config.yaml
parallel_block: false
init_std_down: 0.00305
decay_shape: "linear"
MLP neurons of a small language model. Each row is named by its layer, matrix (down: output weights) and neuron, and shows model dimensions 384-479. Each number is 500 + 25 x the weight over its row's rms, rounded and kept within 0 to 999. Numbers have three digits each.
After each neuron's rows, "fires before" lists the tokens most often just after its 100 highest values on Wikipedia text that the model never trained on. A number after a token or word is its count.

L6.down1831:530513506482471508526481490550507451503503447477492497521463482482511457521493462537471552501515472493489493477512530497538532464446548516520486556474499467504509504498483515524522472544498546489505516442531527512516495465529496493508527535485519494483490536525484521465468484506499573469
fires before: "." 37, "," 23, " |" 12

L6.down1144:539473491492496482523530505512507486518466513564538504485499433516498489472457473488538504493498486516542492509491531518446510527467513491519503536481498512533506528501508500477502512493532503521485476494493490518497521526516487494515519503463554532506497513513473489525510544473516512458
fires before: "\n" 53, "|" 4

L6.down2086:511528497489500463535515478514466540484544527529516523535514460514485485528448545509487512503532513513504507485502518488555506492516474504520528516515478498509522502521508514471515507519492464490494525491546508498510499525487492511500486495501469515546545525495487510547506519462485468459
fires before: "|" 55, "  " 7, "ment" 6

L6.down403:475514466487510490516504529496480492491516429510457473487490483523507503516497522508493498522510469498524520492474504458528461521474546501484513450496461543529518531497471473506476463530516501493491483439490497524465505486526529535499478541449501490507524517504518506487464504518467526527
fires before: " |" 31, "." 9, " (" 8, "|" 7, "′" 5, "/" 5

L6.down1822:478490477515491523515456503485509504477482533499531501478507573539495476479468473454520512462454510517482482506511477526501521520531500494517518533477488509521484560442461494471507504515488472528494464534477466543474510527541462509486517504471427487479532496453449491477503535512502493477
fires before: "\n" 83, "-" 6, "\n\n" 4

L6.down3392:503499456496488412511486508468526497444528481476518517517459513507516487527532446535535517491517539480516517531483466496507497477513539488513469479451540485463489481545521518515482472499493505478516489491487463519476466534515476449532454516489444490512509479442496497503475463485504495520
fires before: "=" 70, "\n\n" 9, "\n" 8

L6.down2228:506514477506439517514495513473468499487509502459465454485445530500452518483509531530504459561512511503547460510481510493479567470456523470512485471514484467496516543507432506486466481498512509496536510525488492500482520489494517535469491506518483503499481467509509532524524485470518528524
fires before: "-" 62, "|" 12

L6.down2829:498509503487464518505467524516490523522517532517541480481446482455471493471462481514494503475494478494480475521485503465491473522505514511526508506485540551493526494515493525528492503531447502519518482483489501484504526478529496532465498510522483447512519503547500460491504464501484507507
fires before: "-" 69, "\n\n" 7

L6.down2371:509473513462475514500436474506476495468500500476507518504466489507481506489453512493468509516493525461510495467522508510518512506471518459540514510485503499487514560507449487482519479468483442535506499509445493565497520482529514481493494510507449489474505492482452452468502441486528531498
fires before: "|" 63, "  " 8

L6.down3363:515496432523517539470511494492504450517491555479516553499511535451480475495511489488459501537488546487452556486509463445523497470494517490505539543456512506518476498538516519461499468521480484505478464422515471497517474500531472538534484459525444497445459502529440483504496486460548485518
fires before: "-" 24, "\n\n" 15, "|" 15, "\n" 10, "=" 7

L6.down977:548523462476495462527552513512512504512489531525494492474503496511527463506487559486500470479511519490498513484501480515476541505454482469466554477495455521481483493535490544550498509456527486504532507482469498520475460520498503492492518494466459489508517484476485490473512490494488500547
fires before: "%" 28, "-" 17, "0" 9, " |" 9, " m" 6

L6.down1509:520503505527504534502478418480461515493466525489478532463461488484505502468491492516485507532520488491490464546555499517483495465501503470512503552531511526496472497495510476490520508496494510504476471443501477488484521478506499514509472505500525503524522529510553491528473522480529514497
fires before: " |" 36, "." 24, "–" 14, ";" 4

L6.down2928:497482512455501466496508510523540485467517515478528511499518481491485503504520472509505484465456511509540505472527550461473432525521505510466576499478487500527527496498515490525455527493478479480466516506525469513508485466449477461532507525488535505476466506449503478510481487463537524517
fires before: " |" 42, "%" 23, " (" 6, " Votes" 5

L6.down784:563470480501514439539513526509539472507472510512441501514524507520487527552483484523515474509443493506493483448499503497549526524491519516537514551477502495487528574535482544451481517506429494508507516518499504519507516510509499502527501512460493477498534479505468490487479524487498507482
fires before: "\n" 59, "\n\n" 31, "=" 10

L6.down2888:521496488553499478545515485544531533499505512525551485499500462522484519474559557486438473516525517466541489510490499452498518475490478517532446475451486480481470498530492480524496502469515471514510506488517471528489515539513511504454487474530536489498501511485463503477483453483486492506
fires before: "–" 66, ":" 4

L6.down2214:518511484438450471491493489547482501479545529528476515486462440483492471469492473467483528474509530467490495516530488498490481485480486519499482504527531494490496482483504513501551503482495483465478491450492477501487486501472488525492539508496490494494528503527491494489495520532485500460
fires before: " |" 19, "%" 18, " (" 10, " points" 5

L6.down1178:507495542491478462528522464522483492468505498541488480481451531510489486509552448497536508510522469487512469499493515520493504479490495486494467502488493535488511538527521486503534512513533486465481513517516503550496482491501536529497497527456464506478466496489511542464459513479466494511
fires before: "–" 47, ")" 21, "-" 7, " –" 5, ":" 4

L6.down2990:545536468464512496494482532485461512449509471484461474492541508464497533490496483503459536538523458469526498499515527537442516511523460510518499520520525522440516501531500498495500486536493474513526487450509454547515525483535509470512462470493476467521432510473517512528477473485513541470
fires before: "s" 27, "-" 12, "\"" 8, " \"" 4, "the" 4, "." 4

L6.down2864:483520465497487478519467482543558530511549505529500467448481522476542508466508485486546492473488506479494519512512555506506465480506470515477486519496526444496510437487505520491498520490517482483478453493495498498521481473511519501496464512498503469517530536542488522474507550488525513448
fires before: " |" 24, "%" 19, " +" 8, " km" 5, " 0" 4

L6.down2515:485527494518508506515490496514482523482516522553505513495511539456517481495483514531484511454521486478457518478533502488478504536465461502507500541477474519523488451565480475447522537494500525504495493516538438538497466498456451486534479489478499523506528508519491485524497523513540502504
fires before: "s" 51

L6.down1751:533487451471432503538525486515490503468541512507490471465473521511518499472531526503485480482498501499516535524492525534535477487495513476507472539487487493484545489493530531514520484512479545509502472495520498532484500515509529499480486497498511477488471474473526501500487511504548509486
fires before: "," 21, " |" 19, "." 17, "}" 6, ";" 5, ":" 5